Weights of a small GPT-style language model, trained from scratch on English Wikipedia.
Architecture: LayerNorm before each block, biases, untied embeddings, normalized queries and keys.
Training: a variant of Muon for these matrices, 791M tokens, 13651 steps.
MLP neurons of a small language model. Each row is named by its layer, matrix (up: input weights; down: output weights) and neuron, and shows model dimensions 0-127. Each number is 128 + 24 x the weight over its row's rms, rounded and kept within 0 to 255. Numbers have three digits each.
A block is one neuron, or neurons of one layer that tend to fire together. Before each block is what it responds to, as a language model described it from the Wikipedia text at the highest values.

Description: Before team or institution names
L5.up4:113138132112123137135171202157159129125143102135141110147131123117106110165152111104081148133130121107121123158121159124125160150146120141095131116116141116092095124141124150178109125094152123139055102108123144106090130098102128130111134135121121096110124113114095120153126110055120093095136143108167147097164108126105126160097205085163098103132113171102142145143172144125082196125119
L5.down4:132118142132120147088154131114152123118156146175151131147121077154115179140126119145169089144136090127127175147122116205125130159138086131106105126147110134133112075107109142167140113099177110111118136153131143126139164146103165113118153116117117112117136152102167132117130112109102108132071135125105113095163127128117145137094124110098109125103135087076129119148115123122094117149127
L5.up78:129146139086141171109160128136155159157165168114137122112101188168123058127121167151123111153102121129139101137145141109170154057114146135101127117127149135138134125156117139116131108107107129117137116133138096131143170117102149134149124120111176131131150133126138141168106155133105138160129126142111102073130106146141125109166150094115122125097140116106128117129155142120135124156115
L5.down78:142114122096105110127105146180159132106102131160134123110147120119175123144123079123109170107124146100119160150139141178117165094100127082164115130122093099126136090122166109142137144127147114153173128121122087118125062135125111128107159157133161109115142140129128152158109133091164128147117131111147097106135143117137101120140097165109100080031093077154123131117117153147127130120092
L5.up613:114128125102161112154132211128159162126139126131164100137148076145085123153103105102118103155136079105141101141150126108173136113095127146140157127131136134099105140151142145167143143124187159130124134115135118116160120136101117100093090137125160145146109172145101099116114118162077153118124124098171168114154103131140161161153138133136126113120100123080115120133116117115120126090137
L5.down613:121158132170132137081143098088128179105063183146159138122127100145081103125165154124148150109138122110069132136131104143126167152151111110122116145124164142133138152118145142140114125130095122172133112127146093113149148139156104084168097093103101096149152134146120123134091174127098143132114133113117149119123124117174125135147148146125081093054123130125108122136139109119075139118099
L5.up865:162104112099110140167177175132134111151127144107124109124094105148140093092136126137127139110117105157133096128102162094160099135139104099105139157166089117108091110128104157163103142157152133110162135126111095140141138111128172130137156094121128120153095118154120118115144090086105118118126132114126173129093117164140096145096147094117118080128113179113100134132083128090123165142134
L5.down865:154115122106114138106141155100123118179129122133119124131122156200122167147126094119196104114107082154122141153126093188158155101113106097114117156133119129175115126121139094120143104162159140106103150084129115168136109126114149153169172125132106180134137149113179144137123116134172159103108148162112127126096120135126107109142092157109154124150172163128124089114115147105108144152114

Description: Sports stats and tables
L4.up27:133152169113134104107120201108126090151112156174133109134137103144100094108157113102168154102113115174136142144134146090109100156138117127111149153177132134139136142138154062114136151124190110102086142106061093102088140171115088125076123141147117120109090128132139125163112094109089118154102144128157167142132121145133126154122124116146146089122122123121129121099147124105142115113129
L4.down27:111129126108072157111112102073103153152128169116138141152118098145154154130110146144109150120129102077101116141165144134164105119127107171131137110108143103141138114149123153138167140120132123163138067084100141095136124107128102075122114126180100142124102130092132135138158093117159120091123162107155147158118137139119139150155121119133168098098128118109096158101145095143108123110145
L4.up650:081077110102126122153149137117144110142122081123117103128082130154136101147177161121112139164108131137147136109145204200154156118155131148102102152114082120122147141111124111160123147132150111111127180182147127128174177157142100116115114150102140122109137120162159133141142131089116135146112138110161136122163120154122138119122159112146132127139081110090121139095116105117095145146107
L4.down650:121140135093088129138129126130126125131093145157162114127101119141131142107148163154108115154073119103115126117137107153102163122119138116121161134150143114150118161136151098143150146106148130097116110115103115061109132136150130121146126120137112101152142109167139104115098162156119104132160137115108135134134108153158131121146095104121145107156113174150142171159094135088105129123124
L4.up917:104119147106121144152132161209156122117127112159108100150135111140108085103156142131106126107119114129108119139155110138128075107115152172137133099097155144142138112143087069153121135130121097131125141133143150118177147174135166153142092143104080086126122123110111106137125087122127155109174148099127131152138122167112113116099131143101134118122117126161125137131130153121133127117110
L4.down917:111109138121125121110129123103092137086127157177102131128137150142095104097087102107117158150144133146122104134125147120113165081094133161143137113121113134148121138123132140151154138145113094135088121181146137203114109120136125157104145084120150131123180137139149147139165116124162097168133124129160129139101139146134118150082122131098074142083147169059126113158136101105114156083161
L4.up935:136156131156146165144111156146133148145139081116143107116121093097115121115118129113073117141128131082160135136152174156103122153120136106110084112151146066140120128149075081149103134108146131118118162128141123110157123169107085112127135106116142117153122129104147161113154167104155122118138164136132138113161169161124109107124102096111115098140093092084122174161136109161096177092135
L4.down935:137099143181163181128135153111144107094110149152169118150126111151095111134158093140139105076113083148104107102146151106122139126086122133155088105193124160124157174142078135169113138134150122124135179149128118151086150092101169165126120141114140117142104119104097152156137102134129132129108107133127126111071163154158115097106118094122137099173136152142115128144134152130100145112156

Description: Preposition "in"
L5.up113:102103082119179149117108117149114147103102116190131144148126172136103115166116140162132170164165165119106103161117157124164124130122119105083144099093131130125121149135156135120134121121118118156141162169143128168126119150193118151137151156141127137132155100097127162091135097136125124110103077116141099115151083144102141082126180089174114073132112116086168122138148133112147116096139
L5.down113:109155152092145147164128072137105135111152125126138140104158131140103120157105120155138120133148186103111169097094149132156119157110145098103136145178136106129142167091104126145096120135068128141117142137113095134112109143127080141136122146134111157118101094109110126148117133140116129146120109157115098092149091098143118085094115127138119133191101140125146156151094098114121123126128
L5.up186:079134139123160142150142135118132167122131146111125129092113122094108168101143123117107132161152157132138123118125126109145134101138168160158163132163086111134119155115146137168092121126109148136097110132166128190087124129107121123142147128123152098162130134128103163095127114111111121094145125149124156140147154099092110166150158134117109137086095174114165103102117118086116153130099
L5.down186:156140147153136146081199099147098101093151143142116143113119127132121138147159122139133149184147141171133101152114163149094149135098155127102151116080103133184121119117106141092112149131128129133119100164176124112111101106140116156181158100117153139115154119110132136125103144125117077148106106128172148121149124118162110075145164085117101124116171109141088131150121121140122122141097
L5.up607:127133116101139152171089145112136131126140155134129114158114124107127175097095115152079096134112133130119167113143113139111113149146091081112102152131168153122136094094098111142096183160066083121123181100113136114109100146142148166136119124105122102144110114148133147142098079119121124112161121134158131148177128106073077126122115133139118116160122086152121124106137107114139148165117
L5.down607:137117143115143159112065122099112125135159123169085122130115164119108168095123099122060114142137165149107157122109130130119113114175113131102135107110147142130148128157119137100116187067106167117093144171131106151128130154093125136142136145115112124117111114164128121102119127136109174143170119157142145146157123155133138077151130099126110094022125123152166137142136110098152162108106
L5.up788:087125103108133136094103191169110127126131144100131116143140147122062152118118141145120102153139165137126131105109152140083145153142118136139107109120156089118133145105123120145130130151102139094126117140078140155093095137145094095141122122117161119156156118128148117124168082142127123141113112094158129110115078124154103133106129187142120103106105082150168112136096083117161146108124
L5.down788:134113123125126131078149107099103161115144121160120093105115125119108134136143117124121119137121159170093142141146140162112148104082113148104140157106147091162171142137169154107156122146099117146128116141104101116091097099132144137166172167126142155130104099133122136125104099111126112149119156097157112143130105098136079142118114148180099134145137128072183119151100143116150167126154

Description: Clause and list openers
L4.up74:084152116098096145155092173144111136170120122128129104130136143148096133105120138177110165158158134138126130167143156106133142176120171153096110158122156175119130150116071129129135106112075091137121130125122102107118168142144124122074126100102149127097137143147126141119155097114125125084133164105100100123150114121149137122142107126140122139106125126138136142138163122167139166145115
L4.down74:131146095138173153145114128137089094141142113100118119104178111174111122124132143088108132129121206125106112152098161113096152130122123118117115133126158105130086148158146125129127089102088139129091152126087104141124161111102123108149099096082105172143136105114074140099144113188109157140104152148122141068125110154139135066134148098164128114170174158146102119161130178183166120093153
L4.up416:139128120154145184157120136154153118117164143103103180162103135119106151140150121122130104165095131123133118153119131114154127160103135136123124120105129125131076166141085104147135162092087090127152119130117135114149142145119118174111160131113191131100136146188146163151124165114155146160147104146078153134150114146132099099101126129132180116159128118110112125127107112129085148086124
L4.down416:167109130117122122145131148099134113124139122111159111126124100121139090154131101137132118124148136140154156148092137182112172109159125125106146176126136111103113134081101115132100113133140122188106148128104134135084105122150124097127124132142116113106108143094172108093122134124108123149120086050141140108119137137152129124146141160126148102032128082168095093127138114099139109172117
L4.up510:120164098114137154121155125155146144130111128085157126150128165149084103137151098114100107109158122120081143092128128140162163130141097139133152075090162125147138176093109139125067108122123109134152129136122131112152165120140075135093106159142162171152122132126158156117141086162148150100138154128124137138121153166137135130146104144115129141089131153101163127120126125121125142131132
L4.down510:156159153118108156115138136139143158114130133082159140172119113166148102104120132103132132151106122120103105112126111116108131115161107135136169133120108130150107097096151100138150108121083121108073099142152130128131113132104103152085109134155131136157149116178170114140124141122085165171099103129125139108162124101172140150103104105155168128138116166094167120126126127157148146105113
L4.up625:153132160118134116134122134148130126131083127070102081133126130113131144120130112132159088111156112127179115152127172121110130106142163125157094126118115159107123160134125138127122102116112137085129181116145132111133121119131134154107088157139139156154129092108158126117138139117180171136172106127122132128113140119133155128106072127098116096132089113123146118126100156082077110123121
L4.down625:139089131122147097113135130131162154164099097095135103117117142116136135114099074158130160150110109081150106146110142112145097085162149086108132118141125081122098121119135120111161118139158159154157122128132122108200142103182141127151125145139167186090130128144193137114088129127157172149149131081117107101147108145140111143145116084140120142167132102136098118131130138145127140093106

Description: Conjunctions and word onsets
L2.up1007:111122152119167123144145135125118107150133170154130118129117136106120071118134115138104116098116142110119123135122162106131100146157122154165065102153138085113141074159091148138110104154153122123175148133148153160131156140118133109174169118115128141150135111173105122141118126084136145176117099119141113122145131155126100137141122119092098122108150120121154061126092084096118130108145
L2.down1007:175155103105133118153089173113097107125112124140135128111094124080103110152109087116110137136153105132083099137126187120108114101138171106152124114142148154131137123140124119147123139164170150142180134097130135198162108135121117108131128117121133139119149102111129133152140098092124120159112148165131140129173111124149109094138152119126168127192093182163181123144124142092142124108154

Description: Copula before predicate
L5.up45:114131158156088115171146126128050145147141145130142120152167192167139150136075123106093134078169108141089106147106134139145110141121146116128162103139118118173130128113099166108118140177135122164132141152130179100123152136124107120159107134181130171124114158128116115178158121119140090119088137174128107158101118180118124110130144129133116146160113124076174130115143123148124150131112
L5.down45:131099146129143102148117123101113129096160148120112094169151104095122135140098146100112140102151110123125090104114126179084125127144133113128136143096108113144127131127116121150122137141107119140129155124123155126121166114129105171090130144139117140133107102128138111156105096137169129167120172167094135135114164097162108131102138120121135138081145145155132159112139132134104115097097
L5.up376:110109158082115157112094116155094137113168145125105104152161159148112134085115097156111142104155118148128080137113176131119112128106141128144122089141131110160130128100145160132152111120172160121114092140139123112091131160136131146090154180149154069137123118118137104160138181153131099091119128111108168131138123171098162135127159073088137131143141124134167133145134115116110146145104
L5.down376:154130147114122151135089151120099089138161134107144104108158133148153099163094108125126162107140084117121126142090198139146109108165118095162113115161150079113170095108143111104152087175123139112114115139135145130154133104150143105114146125110154122123090156106108140153168119120143123150096150126087147139107158112097161148123112122131148110177135167138109151179128150132158118125101
L5.up494:132120134087150150148070151116114115138125095159132165106131139088109111138115134168115131138124137130141133099117112149098084133091122095101134174135071120148135118106073148122172117148113154131142092131102127155077146142148123086134124150166154104132131125138138101163121123159080167119098149131103114147114121155104149152132163132080104152100129113127134104159154152139160170123121
L5.down494:145151141119145154128129168089144158115128166093139106115146114138150136123108167141146151153117145171073144163144124115089119119107144106130179135132113156121145098133099120167148114119108128131131165155110134086087111117137110150121110158118124080146151143154132123116098098138119152109118141133157155107110144122127132144090064180107137098190102125110154119122104134141083148126138
L5.up711:128112122084131158173127132088095084098137143146143169144115131102097112101122085146174113146146106130186122100114099110116150106095115091123145132103119125134160130116084139106139090146188123149174128102118134148102144145127105133152115121166118173161156096171131142131134133139129109121145122157118109144156152122095111076137150123147123147105088142138131112107136159145096143119167
L5.down711:162111143119151133101139177091140127133116146099133087169116074137147102128110106155136127105099118138110154140141101100101102121139126104146139135124103128096138141148086137132136179152104126128181176150110135160078144168125111123121170105106100158088129154166164161114096144166115097128147139134140153077118153125130111191097090146128131156142112124126149109170110110166108139143140

Description: Clause-linking conjunctions
L5.up17:149143145110127131115145156130128146098078133113137119113091177138147110122126107171135104130150089127152135159098125166146083138121121157126117129137103131154075128118171119148126130109112149116144131138153191119125108120134147105103116111143152148095153140149129175231102127117125161102128157108145133149151141137124135115109168133106163151075108092106117157103144095109132141149149
L5.down17:144139131148118078177142135092122137114166137126145155118126156148138089131136091157146124128100184125095110155180137121129151125089133113091157100110131195132118134122109118110119135118121117108113126059168160119141110147135135121160156132118113093123095104134125137157119143143117125098123121136144112163089088101119105123171165181152124184096096127118120120125106121167170119144131
L5.up279:103147155128126121111125127155148119142167125135097070171114135104141133110156110176167114120143133138144146104117130059120092127142147161145125105163112135141083131151140155095179107108134167099067100106177136141124137136115094137145128145163165154102194195147149112107142131104126111127150096129117122117151105131132130110132128125100109169110163121111149113140157122174105163168154
L5.down279:124168125133136125042156089133137129171080159148128102152107149142110145084142113162140104130122167102114125122136111104132130101130141114130123137107128145119107133162107118126153119140139159104151105162165137138189138154163128134135144089153147110096139129149159150120083151163104110113097118159140123131109091139155122121104113139086115161139143091164135126130139145131078120109119
L5.up429:142114156139153136097132142150154145148116086099123112154149097099092187096146116111156145129118119128127118128086110120132097161148147156151145130152126093131135123125166110143151145115192121151140122096135133147137144113133115118120143129137162117112146115154130117174144127100116182177110142175108152121149146100114103138144109114107166118107155137169146129160129147115132204134115
L5.down429:151084117120126095151159104114064129121110130149112117112111146132151119126123082173125084134141102116103126126155131093139090121117109100115112101141131111130131109200128120143103112131146173123133134097145138106160127155098132105132128139091170104110144136116140112138119152121134096119158110080133108147115083081157113116135125155123084187102121138133096137131136106141129097118138
L5.up852:143122112121144133122091144122139108157160127128151104140123115121113133116132147173171105071121138100057107161096137142107130114114080154145108141139074040127126094134114097125144089129123161107129121166166142109130111178126147103105123155089132120134144112127133173152126105075131131164163164090152145111138153126150150144135111124109086120131151098137128094147159133120126132118107
L5.down852:119122086090119111144134141091119205127178142119139131158085133139134166178105094134125097147132113142126126108131146162124134123172170120114185141128158204159131101126089132116117114158139112111117149108149173086116117126142079145106072168163118118142132095103122092140111101117130100123090107144114096156111090097111135141159168125110141083131121126132117117117093125149123142154143

Description: Source/agency prepositions and headings
L2.up914:093153123103130149171137173112113138131101103123113107090162095120139158121124141131126115137085153068120127121119086154123128129149072101149104110175128144141134138119126118078135135155154118120146115073106121149117120125125083138146164118160137126136139118118124089116140100159132106136143126092106117167121135152170126124146155101150137113109143163158137156135160134107141164132143
L2.down914:144131150104142140106159120122131122110118142136117107140063130120111141121109147107084171171120136163091164126111119122146141118124141139148162115126112110151125126187089136131104164115158131122138128110112107120108150156109150130102133134134114161147123111197103152140113145150169138156144108151141133122163119070167124128118149076150142121102163124145154123118172097123112118125106

Description: Main verb after subject
L4.up111:123108123127140098151087154128145065123107123143151105141118136145114137099095129119079130120144145137083125097117100158168104113078126128112155116135130141100107112097123171139160131184122138106162140144092114127097138160164139127132102146122137113137121133116085141114172102121114104094086131110130092141172125168114166155158102084110139119151114109129180102141127098128086157128129
L4.down111:134089169101157122130096121117096138145115126161124124108132130152160122117079129108112126107120115159128121153102144117136123103161110107130172084133115079132155087156134164133129172145120153137170137126137098122116125152143134160090125135129112129154126100099123123116103127143108152143122133144107112131114138115170151131132159062104143111116136098133121154134099105144113143082121
L4.up654:140084142087091133162156141103128114165152135118148146157153176148144171156121117072124156135101136144120170133153109085131148137158121111106157145115130123145105110107142122125128112113153097083150122118087118110141133135122115149124097087124163136135121162125119205132132112153098116081105164161110125145136147134096117115155166119173143106149121130140113174170119141178125095140154
L4.down654:123098075157094182127133168100117126113107116137139098121126101126109095130086117172109102125105140116154136137120118144123159131120124171113126136130099075161152114141130130131138145097133101144106128098110128088145160162109118134130102177150132137148134168106109096135137150134130117170078147141083180082114113105116097097090148097157091161117126113145132155095141114174134105115140
L4.up744:125115128075090111121164147097119134119111136156140112139140155104099120141154096073115118132113135162097127123104123140137148090139109155100119121125082163143126113115147111123155115125103117114150118119094140105169125131084104121150139127129119070140118154139110145152130111142084110120130092094151122109166114134138158174126133146150119098187137133124201160152140103142133147142105
L4.down744:128098117119117131172114110109097129132129169140155193112094140114165094165136139119127089138115112116087113132103134106138108123096072173085125096114092130121133105154095150106144130107191139199125146098151136142153131133120129119116128117154164124071096150100120143097101144136137183074104121123139143125138136124132109120114123153128128131143093147134137174112123137127134157127131
L4.up1016:080107137141130119112165118146152106140108157177138134106115162097107111146146130159121148139153125126176122126092102181135111139088136129143170147112141154115079152112133120142144100132132151113151118150106179096134154111110142133133139131115101142163154082140088145076135091112128138160141163149125123124135083178180157123150140100110178143192139070067157130157123137131110102086134
L4.down1016:103103116100106153142144141077123119153129166095130171190111079087127104147116112108152162108120110112095122193114116121105139080134136145120146110090124125116136135132113154137146106167081145122142152137142106163119121130143138129132114111159127131098107135168131098129126135106077131101097143136114115178185138102151140121127086086107091127076153085169122114107159156162118124137149

Description: Function words across topics
L4.up619:113110144121126131149143098128149128101089088103128127133128087153105131128110171161147120164118115157116131134156115157130118125118073162165175133113163140128147129120117107102123143137173117126155130145143083092124139113105137153149127132184097137106119088132133154174136118174147171144155123137097081095098161108097135089120115131099146131129139106133154138126136146172130169110153
L4.down619:129124076167124151113161141130151143163132135122165087113128138145150106150095164112130148106175163123143124092084112129197099109146119138112119134114164154124153119121179147123105115158093118169116155126114114136132116127147126131110105098100110086103118119130119133158121118170141165168089131108168126102118116105139170158121154157104166117051124156124128126140109088108155109108140
L4.up906:096098128153148104124095118124113112106136155147146107087113115194138090105122141134113118119133145115122158130104131134094098094087105113106121113095134158139145070079089128118147170137116147102139125142146116106132140100133107194131112117129112136088089122128105149161134136119163125135156134100077133126135126153120146104142127115139112112098124177103118125101138132132111140087130
L4.down906:131124156137124118124130110131122167128119176157136131073102152134166090092086143145117080126132114102130120109111130139129118154123108133091140135141127147100097097127101158141140122095115095105120133080106111148148141109130135151155123130117116152113155192098090105165145140128178172148179142058111093084134109152127121114127147149122150074122181202127143132134145125170113136124183
L4.up994:165135152148099150174123104117142131139081156117121122099138126095143115103129160158149129096123134155120171109121120147146144156128107110152134133140159080110125109112108103118122156075166125064155161121140119152111116131096077126109134099113148113128188113143137158152130073146146129140143096117134115120136160109111135150102159094110155103109130090128104111103150137124119183155140
L4.down994:115115127093084099090133145113110112106151157144130154146125096170134131106100098135126142111109161139160092141153121118123102082117159155135149139117078123140146128116142144147183107178141126160123122122153104133152101154111162168144123132139107131127092112119108165140128122102090114123102151133140125130170087118141138146133122131089112136000150101153131112125126103126151111122103
L4.up1006:116130154117116114110130096126145109137147105136120158133133130165138135117119126174123076132181127092152182140152156092102125161146131170090160098128144095113097116082126131141129154148098110126174124140143120144166092127119093170164123128115107099112120107124141128139113117130117108120118080139131134134126126143136080092104177135119119161103123146123137128127144162117140107098142
L4.down1006:078116111135138168109131137110159166108176107107092158086133121129136132138096058099090113155062139143143105154092139179111127126137114153121128130108117084114129068159102141155119139062110140149160139098156127122149124159113120148063137146084120149170106115122125114137124144163151136114098114134118110093120142111102105183150086106140088070174162140096140139110131124137138148130153

Description: Word after clause-linking conjunctions
L2.up900:082127144145097164147132172103129154151161141127119153099159104140143106119134171130086117109134108138078112135106140113114103156142152163116194113117109133142124114110113142157125137167131114123151120115135141119113163119133088117115172129152105152111142115142136151141180132094122157149123161147047122141138175182104145153171112104132147123171077150148114139143123152109181147169097
L2.down900:080136123126094172133107158133126121139139164136114138089150134101109099169171149125116128112161144156114106112111150119113123131131140102153170101124154127128162097083084153167111108157111127147133111123127124100082147104143113139116118137148147158074134142167081143144146108086145147149113161146105128148175149174117138157193142093143121118167094137106155135136135106113137129097098

Description: Clause-initial prepositions
L2.up389:126132135126130077170108084173151103112086133129167139117142115151126159146140118105137133146123149121116088113134088124123121174144145128118107104130106134108115160106132138105119110128097109156134121151106138133143171150141113132161098096159175135126157129109125153124178150156117139136149135080091065126118126133153133146111137137148083111121098125129177139089203119131115136119061
L2.down389:146124147111087156155155117142157123079105156103121074117105123118083112115100142121174150206113141121132152149138126108134151123172102116149115121149130125153146162111113103145144159130085126150123100154135135136117135107127076163136096109132123144116160116125160156073149144163108109125148131120141169096123148098194136105121119128166128120170097105136132122138107149093132174116115

Description: Coordinating "and" after verbs
L4.up375:140093152143182128115112144144096151097113122145111131101110167064119110123132146125115137131117127127126141159123155101130075139178167169123142135091131088120110087161106142120153109135112131128155123125153156176122119134143112116079150133108111061156121107119114083119139135147121122141131154126137117123164117142119123099144107109113139133140139168127131121137127099096134119142088
L4.down375:092140119078102099110117113138120150126110141140119144100134143115081106165126136114150142153171145103136115104101177149082136105143134153144149085101119124118106110114122137097123127146138121122150148131137139134100139135115142112158118132177073132107074109151153199127148109108170098170163141103132120153148139111141105110109111122117130172138139112136123162111091122139149097187086
L4.up574:122173120084130135194148171136120145152106116133140124117134110102129112096129173131111129132146125139115154096124136090112167140118097135136113161104121157100115134146128117143092110162131113133101152131098152144125155154110150135109117132115110141136158148164153138140128140134139139154141116154143118093160159157080088118082092129148178113089153125157149160142183124124073118117146
L4.down574:081159131131153125160110131139135118100128121136141134129152186133099107111107099146136115103069136115104101117136122170131103100133136129121133092110157053110133104123136156122176113149175159154137103102143163086154135129141145082107162145109166095143164127144102125169129125140063095145088155124142128142130096111128121141132116140109092126187126111154138132144112094133139131131098
L4.up584:141099114151106109123109132112173115111129096139112134108149113130136169151066122116149114185131140103125134156112119117096143133124125107147154136121111128143075144176136135164107057129121147086132130139103089128128130124105115147116126096165121118119117111131090154144128137161112112111130114126169131115103123095123163121114114129168108156116128094136133137092125186154111123061100
L4.down584:135121078142186134080164141104169121147122116168126144112121104085122131105112074125116091101145114112154143160104136116102126091131157090131131153129146085122163147131098118148129169096123140109118116130114134127153116145141153116117091090133152125148141142188130098107135113131136127117115118111129169122071114141128158144133137140172070155169086144115149133104085157152215100074102
L4.up950:119177151127135099188135124150065139109135157116122111170141144089122130120138118108123171114148134117133134130121130096159142161136112133120101141106092126144140077139117106169153146093143115148123146128159153153136132137108113110109141115106151084175149114170091132191109130085141128117080132097105127137132129120089181131095124155156109181091117146147097134106130125108113144137127
L4.down950:131133166121146118119101086111081164155111147135109136125150126109116103101126137153181142076115123128160120083120178194117146097112171110139110172117114132133121160126096163113101164154150144147122115149147160090118148133083074126093123097108131119132080121117114123133136132135136120124097172134141167076145095131133163137094124098145102147120135140139138146156137130123096147157157